{
  "head_dim": 128,
  "vocab_size": 30205,
  "hidden_act": "swiglu",
  "rope_theta": 10000.0,
  "attn_scale": 0.0884,
  "bias": "none",
  "learning_rate": 0.000596,
  "beta1": 0.9,
  "decay_fraction": 0.554,
  "max_steps": 10948,
  "dataset": "wikipedia_en"
}
MLP neurons of a small language model. Each row is named by its layer, matrix (gate and up: input weights) and neuron, and shows model dimensions 538-633. Each number is 128 + 32 x the weight over its row's rms, rounded and kept within 0 to 255. A neuron's up and down rows have the sign that makes its largest values positive.
A block is one neuron, or neurons of one layer that tend to fire together. After each block is what it responds to, as a language model described it from the Wikipedia text at the highest values.

L4.gate1506 [125 165 155 102 152  85 155 123 156 123 133  96 107  95  69 125 112 140 178 189  98  97  77 101  99  99  94 140 172 160 125 131 131 169 163 178 124 139 133  94  80  91 174 122  78 124 181  98 135  40 161 143 157 103 186 139 141 185  90 141 111 122 130 193 106  97 126  67 158 159 181 105 103 180 154 179 142  88 170 148 111 119 150 102 147 114  79  79  85 122 198 117 149 134  84 101]
L4.up1506 [ 96 102  64 108 119 202 215 160 112 163 101 124 177 124 105 169 167 139 180 107 172 136 104 133 110 116 159 156 126 160 108 175 151 127 119 120 113 100 112 134 136  96 174 129  91 147 134 118  95 126 166 149 153 149  60  95 125 141  91  99 158 134 179 124  65 134  83 136 125 154 104 150  37  90 173  75 142 109 126 117 161 150 148  38 161 121 180 140 149 100 132 143 135  77 106 138]
Description: Mid-word fragments. Middle word-piece fragments inside multi-token words, often proper names, such as Ex-cav-ation, B-rest-Litovsk, Bar-cl-ay; weaker on auxiliaries like would or will.

L4.gate375 [141 144 144  99  71  80 173  74 145 117 140  68  78 155 104  88 116 113 162 181 196 140  98 120 147 108 168 169 109 123 130 123  44 123 131  99 104  92 104  90 144 128 108 165 130 129 109  84  93 110 128 134 110 169 141  85 137 122  88 118 160  99 106 185 122 130 118 103  78 104 143 126 153 129 116 192 127  50 155 141 117 139  72 115 110 164 141 144 118 170  95 143 127  73 100 126]
L4.up375 [133 114 128 112 121 119 138  64 125 134 171 104  56 141  71 133  90  79  98 141 165 112 160 144 130 142 128 133 140 143  93 122 103 103 117 121  99 217 205 177 148 137  83 122  94 110  77  40 101 157 135 111 131 113 122  93 115 138 110 116 154 190  72  47 144 121 143 111  32 107  82 168 109 155 126 143 116 109 156 140  97 121 154 156 161  96  86 121 138 136 197 174  98 128  98 130]
Description: Entity head nouns. Final head noun of a definite noun phrase naming an award, event, group or institution, e.g. the band, the Warped Tour, Thor Heyerdahl award, the same round.

L7.gate172 [135 146 150 129  84 125 200 126 114 138 170 101 164  58 142  55 158 192 138 137 119 134 113 155  98 130 154 138 138  95 109  97  96 183 156  81 108 103 188  99 167 200  46 158 142 119  95  94 141 103 109 146 114 159 140 116 127 128 116 103 119  36 135 174  99  82 117 178  96 116 201 121  78 165 156 119 138 150 154  84  73 177 159 160  80 127 134  76 106 117 117 113 181 182 193 166]
L7.up172 [ 83  91 148 121 137  79  89 118 138 132 138 128 175 123 128  90 135 134 139  96 136 145 116 141 107 121 130  77 140 149 123 158 134 104 136  89 196 161 171 136 166 100 130 146 176  11 184 101 191  78 184  80 151 113 181 128  97 118 120 125  79 127 103 114  57  66 123  91 151  96 149 109 141 128 173  87  94 117 107 103  81 200 181 160 166 113 103  58 157 124  95  69 144 146  96 113]
L7.gate489 [141 138 118 102 150 126 175  57 146 125  80 120 126  84  73 120 149 152 135 111 130 137  39 127 172 163  81 121 148 128 120 116 116 120 137 109 151 104 113 170 152 154 164 107 138 126  88 114 140  74 168 131  78  46 109 191 171 105 182 101 123  70 101 176 147 126 161 143  67 141 104 116 132 152 182 139 123 132 112 166 136 165 155 126 123 136 130 136 137  65 164  58  96 137 102 184]
L7.up489 [ 96  95 119 113 134 115 153 202 136 110 152 116 136  98  62 140 156 115 122 184 166 119 127 117 115 107 128 127  92 138 143 130 161  99 162 130  85 173  59 107 145 147  79  96 165 169 155 134 133 100 114 120 126 127 105 114 116 105 152 105 120  82 155 119  98 166 123 130 154 155 107 157 153 155 115  63  84 140 129  90 111 148 114 137 156  84 105 162 193 122 150 176 119 114 129 113]
L7.gate711 [169 157  69 102  80 150 140 100 216  79 115 160 114  82 148 132 146 153  91 171 109 133  94 120 128 129 171 118 102 122 133  82  74 137 154  98  78 148 130 102 156 191 109 120 132 121  84 167 115 137 174 138 113 145  91  72  48 189 150  93 110 123 125 145 138  78 117 134  81 129 181  98 116  82 109 188  77 129 156  90 170 188  71 112 143 124 150 138 142 131 153 190 162 139 126  90]
L7.up711 [108 123 144  81  98 101 144 152 150 110 103 135 103 111 129 181 116 108 129 106 142 123 140 113 144 175 110 101 140 182  84  94 115 174 138 139 115 155 112  84 126 111 156  74  94 118 136  88 144 167 149 148 105  87 161 149 108 157 148 154 160 150 123  99  81 121 191 118 147 190 157  99 101 109  86 128 165 127 144 122  86 137 142  93 111 167 157 134 168  66 175 138 155 139 112 202]
L7.gate1037 [101 133 124 152 201 151 138  72 127 129  87 178 120 103 134 142 122 161 101 164  86 126 114 140 147 130 165 120 157 132 136 120  90 190 156 125  93 113  91 132  91 123 112 143 105  84  81 103 154  87 152 112 228 126 151 154  81  88 145  68 151 142 131 132 107  90 148 136 134 161 115 140 163 125  95 154  94 132 151 103 123 179 138  96 121 157 118 148 142 151 217 107 122 144 113 153]
L7.up1037 [124 113  98 108 146  73  77 151 156  81 138  98 151 121 144 149 160 146 133 194 106  92 122 121 163  85 157 112 158 184 136 132 156 155 131 134 145 123 111 221 182 146 135 129 164 109 176  77  88 113 109  73 106 149 164 111 135 123 153 191 126 141 147 103  78 151 103 151 132 114 142 122 164 150 177 114 107 107 162  81 178 111 147 161 117 131  91 151 156 163  80  82 183 125  58 116]
L7.gate1468 [ 98 145 137 132 174 120 150 112 125  98 115  89 177 142  77 168 150 184 136 157 152 140 102  87 188 174 102 162 130 177 137  78 201 156 135 115 121 165 193 126  66 183 102 178 146 114  78 109 163 105  79 155 140  83 135 166 131  84 133  84 103 135 113 117 192  55 110 128 132 150 133  90 169 116 135 117 116 117 153 204 174 115  62 102 121 151 125 118 119  92 130 118 141  87 135 165]
L7.up1468 [103  83  90 124  79 102  96 138 143  77 157  72 152 126 164 138 152 141 117 107  76  96 124 129  46 156 104 103 142 140  89  83 101 125 130 124 152 157 119 136 110 169 138  96 130 118 137 146 163  81 117 102 150 119 137  55 124 132 113 142 129  83  78 127  81 107 157 185  82 131 157  90 122 151 134 156  51 157 146 119 129 116 137  96 122  91  89 149 158 107 119 147 115 156 110 167]
L7.gate1537 [ 88 189  94  89  99  91 152  78 150 139 170  83  67 100 108 128 105  55 131 108 183 188 128  78 140 160 147 133 134 216 151 127 124  99  95 108 148 126 111  80 111  99 136 148  97  70  99  84 115 129 201 135 139 135 171 157  84 121 114 132 129 125 122 170 116  96 135 138 114 193 133  92 109 121 161  29 171 106 163 158 142 195  96  95 115 179 131 130 147  61 138 178 137  88 105 142]
L7.up1537 [142 119  68 169 149  72 165 126 138 113 146 151 205 144 164 140 145 142 144 118 104 156 159  62 114 151 136 151  51 126 110 111 131  57 135 100 185 132  99 112 146 123 113 145  71  96 151  96 116 115 115 125 122 124 110 149  81 128 137 144 107 118 171 158 113 101 158 117 142 152 166 121 146 139 113 152  88  84  80 115 128 137 166 105  87 151 138 138 165  77  99 185 131  93  80 125]
L7.gate1567 [158 175 162 148 108  97 112  82 119 137 167  95 133  97  89  67 105 178 116 110 140 100 143 173 180 116 122 123 135 151 126  99 191 149 144 116 128 163 154 116 160 153 157 130 100 124 119  99  86 110 114  95  69 126 116  95 127  72 121 160 114 137  83 123 166 182 121 146  79 160 156 130 175 159 162 128  83 166 111  94 125 119 127  69 188 117  43 160 170  89 170 112 142 122 120 171]
L7.up1567 [133 111 148 160  95  78 130 128 113 106 149 115 117 118 105 111 137 181 148 160 102 126  90 101 137 140 144 169 132 193 125 102 123 166 168  92 125 154 117  83 164 146 102 141  63  83 107 128 138  81 140 144 138 104 116 115  97 149 203 146 101 159 141 149 100 152 153 121  96 168 134 135  79 115 118 131  68 121 130 125  54  81 178 146  90 153 126 100 156 139 116 114 136 138  82 142]
L7.gate1650 [143 112  99 107  85  84 146  87 120 140  89 145 129  94 184  72 139 175 153 137 104 113  40 123  99 196  98 148 168 162 166 125 138 162 163 110 101 123 155  97 127 112  88 102 112  71 125 136 174 158 153 144 131  40 125 148 125 191 145 124 137 112  97 127  89 104 128 103 116 112 159 123 197  99 132 145 150 124 105  72 171 188  99 102 125 145 182 134 139  93 108 130  90 118  69 116]
L7.up1650 [121 120 133 147 134  85 115  99 173  84 131  98 147 124 113 118 216  80 146  93 165 119 100 152 137  93 113 139 109 140 160  82 195  85 109 125 139 156 116 168 138 152 124 120 101 106 123  91 104 158 166  99  91  79 129 131 106 138  70 180 118  97  57 157  59 125  80 129  89 147 149  70  99  93 101  96 104  79 149  85 143 140 148 132  90 168 173 141 129 120 133 134  76 124  99 163]
Description: Direct object before a complement. Object nouns and pronouns right after a transitive verb that takes a following prepositional complement, e.g. kept the project from, signed him in, relieve him of.

L3.gate227 [ 96 126 191 117 106 132 155 145 146 149  86 120 133 175 109 127 139 185 211 155 157 181 147  85  91 117 141 102 115 157 133 105  89 142 115 125 126 128 197 176 191 142 138 169 138 122  79 122 105 118 168 108 134  89 105 146 113 171 202  93 119 116  99 157 115 133  95 143 188 135 123 171 123 169 128 119 142 138  51 124  96  98 120 113 137 207 166 132  99 120 108  69 167 129  83 145]
L3.up227 [100 118  87 144 100 192 154 134 124  88 118 145 183 203 112 116  93 121 137 122 122 158 112 102 124 151 164 134  78 137 123 117 146 197 105 188  78 196 117 133 127 101 120  96  78 131  76  60 133 123 153 124 136  99 167  84 101 105 112 136 113 122 212 145 130 113 158  98 181 170  80 123 137 120  64 170 155  76 113  82 160  91  94 175 165  50 143 144 153 127 118 164 153 111 146  96]
L3.gate346 [157  97  86 129 120 128 108 110 117 140 169 133 155 145 164 104 168  88 154 191 111 102 164 111 137 140 107 172 159 139 133 107 129  88 135 107 131 124 132 148 170 131  54 135 122  90 102  37 112 162 138 162 128  99 153 146 122 137  93  91 139 107 136 120  87 157 144  48 101  98 138  81 139 138  55 140 188 126 123 120 156 168 160 101 129 161 131 167 149 154 146 170 118 140  64 116]
L3.up346 [126  97 176 137 113 108 187  95 139 144 105 175  73 164 148 144  96 127 160 126 188 113 145 113  99 168  94 132 144 121 130  88  92 125  52 167  91 126 147 179 163  95 181 114 117  84 150 147 127  83 136 105 112 120 129 159 176 155 187 121 139  76 177 137 107 243 121 116 118 113 149  70 146  96 149 143 117 158 156 113 100  97  61 146 151 182 161 213  64 100 152 129 116 167  87 151]
L3.gate567 [175  92  92 146  77 181 238 106 126 180 190 113 141 153  91 136  65 170 137 135  78  86 147 101 154 144 126  97 124 159 111 103 146 133  98 124 114 147 168 134 145 111 127 182 123 123 143 134 109  65 150 118  84 108  76 128 164 103 103 124 120 112  71 111 162  78 118 113 106 162 104 161  94 165 117 130 123 102  94 112 137 138 119  97 114 124  91 165 119 100 175 155 135  78 138 109]
L3.up567 [163 102 145 153 118 106 137 130 109 162 164 165  64 168  62 106 175 103 216 118 120 159 197  46  49 189 148  96 210 140 132 127 156  97 128 120 169 105 119 138 114 116  91  61 135  82 108 126  76  95 156 103 109 146 127 183 133 164 110 106 121  67 142 117  61 131 142 109  96 137 113 120 101 167 121  96 153 136  76 152 147 132 149 106 210  96  98 101 146  74 130  84 142  81  86 114]
L3.gate1009 [151  76  91 156 139 104 132 123 127  68 141  95 151 159 101  97 112 178 122 129 162  68 101 146   0 125 196 141 151 157 109 103 148 134 104  74 121  76 114 200 133 133 122 117  98 176 128 142 118 110 143 151  76 170 188  97 116  79 156 107 114 104 126 127 130 138 121 114 125 126 136 121 161 131 142 119 106 134 181  83 109  86  96 182 104 125 133  96 129 198 155 125 163 116 119 115]
L3.up1009 [ 94 146 209 113 100 153 105 111 138 113 121 160 128 131 154 132  96 135 149 183 101 151 103 114 164  97 126 116 119 144 159  78 141 173 101 158 119 193 127  58 145 132  98 127 128 147 183 157 132 140 163 173 152 201 159 161 207  99  82 134 154  99  74 180 113 148  92 117 103 191  99 149 119 126  96 115 131  80 127 109  96 107 159  98 139  90 126 174 135  89 122 137 110  51  91 130]
L3.gate1300 [105  67 138  82  89 136 139 111 165 113 137 147 185 145 123 198  82 183 157 170 108 128  78 174 173 146 138 125 154 142 118 104  83 156 123 113  72 127 133 126  79 117  87  99 132 114 110 162 121 100 124 129 153  94  69 137 103  99 133 143  86 167  83 123 119 129 108 128 104 135 110 137  74 155 135 109 101 136 164 141  87  88 120 173  84  70 109 173 123 100 135 136 137  59 142 119]
L3.up1300 [111 186 122 136 131  76 140 119 132 127 129 193 129 154 139  97 103 144 123  84 158  79  95 126 155 139 157  81 140 143 132 115 167 133 102 116  86 108 252 136  92 133 159 108 174 174 111  35 114  97 137 124 159 138 140 124 175  85  77 139 148 169 178 169  84 120 110 147 153 129 172 102 203 126 126 187 123 119 164 142 101 143 124 115 109 118 117 134 138 108 162 195 155 135  82  91]
L3.gate1385 [140 106 147 127 122 100 135 135  93 149 111  51  88  80 101 110 126 156 185 130 113 126  89 150 173 161 167 161 107 131 119 109 133 202 130 109 168 131 100  82 179 134 103 110 129 108 169 109 178 111 137 168 104 117 139 146 144 117 106 105 153 127 101 145 102 111 106 103 128 114 112 144  86 155  99 119 145 108 146 174  90 149 161 104 159 107 125 132 109  98 153  94 177 123  70 108]
L3.up1385 [151 153  95  94 132 152 127 127 147 118 113 131 191  91 128 158 160 127 115 163  92 116 156 110 161 116 138 134 113  99 117 122 103 135 165  96 146 192 146 112 131 138  97 112 163 137  64 105 152 136 125 164 122 124 136 138 151 127 111 114  91  77 133 106  75 120 121  98 116  97 121 162 160 146  97  95 130  86 128 119 146 142 141 166 150 120 113 129 108 110 103 154  92 177 103 115]
L3.gate1581 [177 103  84 122 110 135 167  43 178 125  82 122 102 159  90 143 152 117 196 137  79 133 125 112 112 170 164 168 131  91 171 159 135  97 141  59 115 112 141 114 135 142 138 124 149 114 126  82 112 112 155  93 169 118 116 151 138 190 128 138 141 111 101 136 154  95 112 115 117 144 100 122  98 142  76 193 173  80 182 171 163 180 128 101 106 144 138 126  79 128 129 164 182 140 137  98]
L3.up1581 [155 128  89 148 154 178 188 103 150 131  94 120  86  91  67 173 141 130 140 158 103 116 162 113 125 117 114 107 145 118 158 117 143  59 173 129 137 141 138 135 133 111 163 123 133 129 184  54  98 105 146 115 133 129  94 135 158 152 112 132 172 157  94 102 142  86 103 127 113 168  81 192  94 145 101 140 129 117 164 108 105 120 140 161 127 136 129 125 102 111 122 151 135 145 200  83]
L3.gate1595 [171  82 106 150  83 128 174 139  99 163 135 119 156 148 125 131  82 136 110 114  91  91 160  95 108 235 112 148 166 165 139  84 135 130 116  89  79 129 171 104 122 166  85 204 140  67 131  90 159 107 133  69 115 114 105 123 138 187 102 176 112  68  30 107  61 141 128 146  80 164 123 124 128 146 149  96 158 123 132 170 123 176 136 112  85 139 117 100 126  63 111 162 140 145  77 102]
L3.up1595 [117 196  99 139 152 115 134  68 149 160 110 107  62 147 107  96 131 119 107  86 117 102 133 115 149 143 172  91 150 137  93 146 133  88 152 122 171 117  97 137 129 138 147 101 130 133  81  98 109 147 145 126  79 119 128 125 127 111 101 141 100 117 128 110 121 105 166  99 142 140 154 150 143 134 117 191 149  81 121 114 148 116  69 117 132  90 149 132 139 181  88 140 158  45  96 167]
Description: Head nouns of referring phrases. Head nouns, mostly after "the", naming a person, group or organization already under discussion (defendant, player, band, company, club), plus "born" after a person noun or in "(born 1940)".

L3.gate112 [194 139 166 101  94 105 137 144 175 106 168 130 193  96 142 146  92 118 203 161 169 136 113 136 193 128 129 133 114 168 133 108 227 163 124  71 146 134 121 162  82 174 123 135 133 123 137  89  89 121 144 160 149 108 140  92 118 149 115 113 166 131 197 131 103  85 134 182 122 116 131 110 175 132 208 148 171 129 136 122 140 130 113 144 103 103 168 155  90 115 169 140 178  56 107  72]
L3.up112 [110 151 100 123 143 104 157 107 117  38  96 108 143 114 168 103 141 167 113 151 137 126 100 104 160 121 138 152 118 100 103 157 133 163  67 188 102 141  96 172 117 111  96 199  86 120 155  94 140  86 193 154 194 106  92 126 155 172 118 119 140  75 112 139  82 117 116 139 153 101  92 120 201 136 153 168 166 148 137 154 121 104 128 176 182 129 154 136 115 105 120  96 196 145 133  79]
L3.gate177 [ 92 165 148 153 155 145 148 121 163  49 110 139 165  95 133 161 158 102 123  75 139 178 156  91 120 171 174 137 120 192 116 115  96 118 128 139 122 107 153 162 159 168 182  94  83 112 141 180 102  64  51 156 146 112  91 123 174 137  98 137 129 174 114 211 121  69 121 127  50 171 165 163 125 154 175 177 160  93 108 122 127 152 178 106 174 179 129  72  84  98 138 125 131 143 133  76]
L3.up177 [140  69 153 155 115 146 135 133 152 142 156 159 122 176 111 163  86 118 135 116 148 147  75 155 142 102 100 126 113 151 143  90 155 145 104 145  79  90 186 144 167 122 226 152 102 114 127 132 100  92 167 116 130 131 144  73 150 113 116 111 173 157  77 146 106 170 127 165 136 122  91 103 105 143 143 128 158 106 165 158  96 143 100 127 141 121 186  62 140  70 103 149 140 149 106 167]
L3.gate535 [ 77 147 137  96 163 176 110 106 115 132 112 172  96 106 148  76 160 117 141 152 172 130  83 131 144 136 116 119 141 122 131 128 112 172 113 143 110 114 142 165 112 127 174 129 125 167  95 117 117  94 138 118 131 127  35 172 131 188 163  95 149  63  99 128  85 110 151 107 158 166  75 111  92 111 128 203 112  70 160 125 113 137 110 132 114 103 137 148 127 116 161 115  52 117  63 142]
L3.up535 [ 85 143 147 140 163 152 116 123 146 122 135  94 178  97 199 141 167 126 131 143 183 127 141  80 130 167 150 160 136 122  73 127  65 137 170 160  90 115 124 117  99 124 130  87 118 138 137 110  97 128 156 173 138  86 128  88 133 135 142 124 101 102 167 180  59 125 180 116 165  91 133 119 112  91 114 141 152  85 106  74 167  93 119  85 116 139  99 116 198 148 173  77 117 151 152 114]
L3.gate629 [126 147 160 137 117 138 106 115 133 113  76  82 114 126 153 140 121 119 147 191 153 115 173 174 119 131 101 129  59 154  85 158  61  90 157  52 159 108 137 168 123 111 134 147 190 134 147  91  68  37 133  83  89 154 171 140 172  77 128 110 174 180 161  98 151  82 139 126 164 131 157 136 136 114 199  80  92  91 126 152 105  92 159  31 144 172 118 106 102 148 134 103 100  94  77 161]
L3.up629 [ 95  96  98 134 160  65 105 197 125 134  90 139  80 106 120 113  80  29 122 132  98 183 143 125 143 136  99 102 169 161 136 112 141 100 159 172 105  85  84 181 123 158 139 125  92 139 109 148 122 144 151  99 120 135 147 124 136 155  93 124 127 183 120 121 156 201 160 177 115  93 144  79 151 102 128 126 148 158 125 141 164 155 110 107 102 167 130 184 155  97 184  93 141 145 190 128]
L3.gate683 [191 173 131 132  84 109 144  67  96 170 122 161 133  81 162  65 132  34 135 141 154 180 116 101 126 159 160 117 162 164  93 162 117 133 125 133  86 117  90 159 155 131 128 107 144  99  95 108 127 117 158 133 111 143 113 182 215  98 104  99 158  90  92 160 121 148 127 131 153 180  80 119 102 132 156  92  98 152 134  93 129 132 160  56 127 108 172  77 109 181 132 144 155 154 138 154]
L3.up683 [114 126  74 108 151 134 122  82 116 143  95  59 108 113 122 152 123 102 135 166 187 112  79 114 140 208 173 166 158 163 167 109 151 139 151 117 147 106 117 143 111 106 157 154 114  82 123 102 153 145 105 162  91 108 207 140 140 157 115 121 107 105  73 139  92 164 127 136 107 114 125  99 138 123  99 131  97 123 173  82 128 132 114 118 111 159 149 158 102 127 124  74 128 121 192 138]
L3.gate1033 [128 119  93 143 143 156 163 113  72 160  89 102  64 120 103  94 132 136 111 146 206 139 127  77  87 154 185 134 147 142 137 109  92 159 115 156 136 109 148 114 109 144 156 152 174 138 109 205 132 159 132 144 131  73 119 105 157 120 135 131 152 104 132 137 101 123 133 174 114 124 123 154 102 152 127 144 161 105 167  74  61  73 142 181 159 144 145 129  79 188 112 100 118 109 165  71]
L3.up1033 [127 145 152 118  99 117 161 132 159 162 151 174 128 133 154  86 128 124 108 134 107  64  85 153 156 139 129 117 131  95 103 131 118  99 140 119 140 157 163 118 137 112 145 143 103 113 166 144 183 141 170 142 114 161  75 128 201 135 117 200 118 122 119 151 140 113 184  97 113 123  89 110  91 129  71 117 186 121 142 163  73  75 150 136 114 176 124  45  75 180 172  98  95 168 100 108]
L3.gate1254 [ 98 153 166 116 181 126 105 151 139 128  94  80  95 152  99 147 121  47 171 128 129 138 125 106 215 163 142 167 139 106  84 101 237 147 148 125  95 147 151 143 111 149 138 113 130 121 186 185 176 166 113 176 119 101 107 107 169 121 169 110 112  54 167 147 151 147 111 164 112 118 118 117 134 130 183 105 159 143 128 176 139 105 177  90 129 110 101  82  80  53 187 143 114  82 126 128]
L3.up1254 [178 122 120 119 159 116  94  98 135 175 147 157 119 128 124 181 194 112 114 122 101 127 124 147 240 147 101 139 114 124 128 109 153  90 155 154 139 122  82  70  99 174 108 126 113 140 122 108 155 192 167 198 114 137 124  67 104 135  98 121 156  74 102 125 126 113 135 179 130 124 164 106 116 130 132 183 138  89 147 139  83 123 135 115 123 168 187 114 123 115 157  93 171  80 103  89]
L3.gate1447 [164 101 103 127 100 143 144 110 185  97 137 164  94 120 125 104 136 165 136 109 146 137 137 141  90 195 156 109 129 105 138  98 164 177 117 183 170 104 165 138 143 118 166 118 105  65 139 150 158 174 118 122 152 123 130 186 147 173 153 136 120 105 117 130 113 155 152  71 138  81 102  93 105 169 144 142 130 141 149 135 108 120 131 149  91 140 111 156 100 147 141  93 118 134 130 112]
L3.up1447 [124 100 116 126  98 144 131 119 143 132 228 136  41 130 122 130 120 144 137 146 129 115 122 111 106 115 109 114 123 180 147 113 190 206 147 196 180 126 145 178 147 110 164 116  80 143 156 119 124 142 138 150 206 152  99 165  91 128  82 128 142 111 119 189 114 166  97  85 133  50 146 141 108 187  95 146 105 120 107 103 120 111  99 192 136 190 133 117 134 165 119 118  98  89 135 129]
Description: Word-internal middle pieces. Short subword fragments inside or ending a longer word split into pieces, often closing it, such as fi-res, wi-re, cong-res, pans-ex-ual.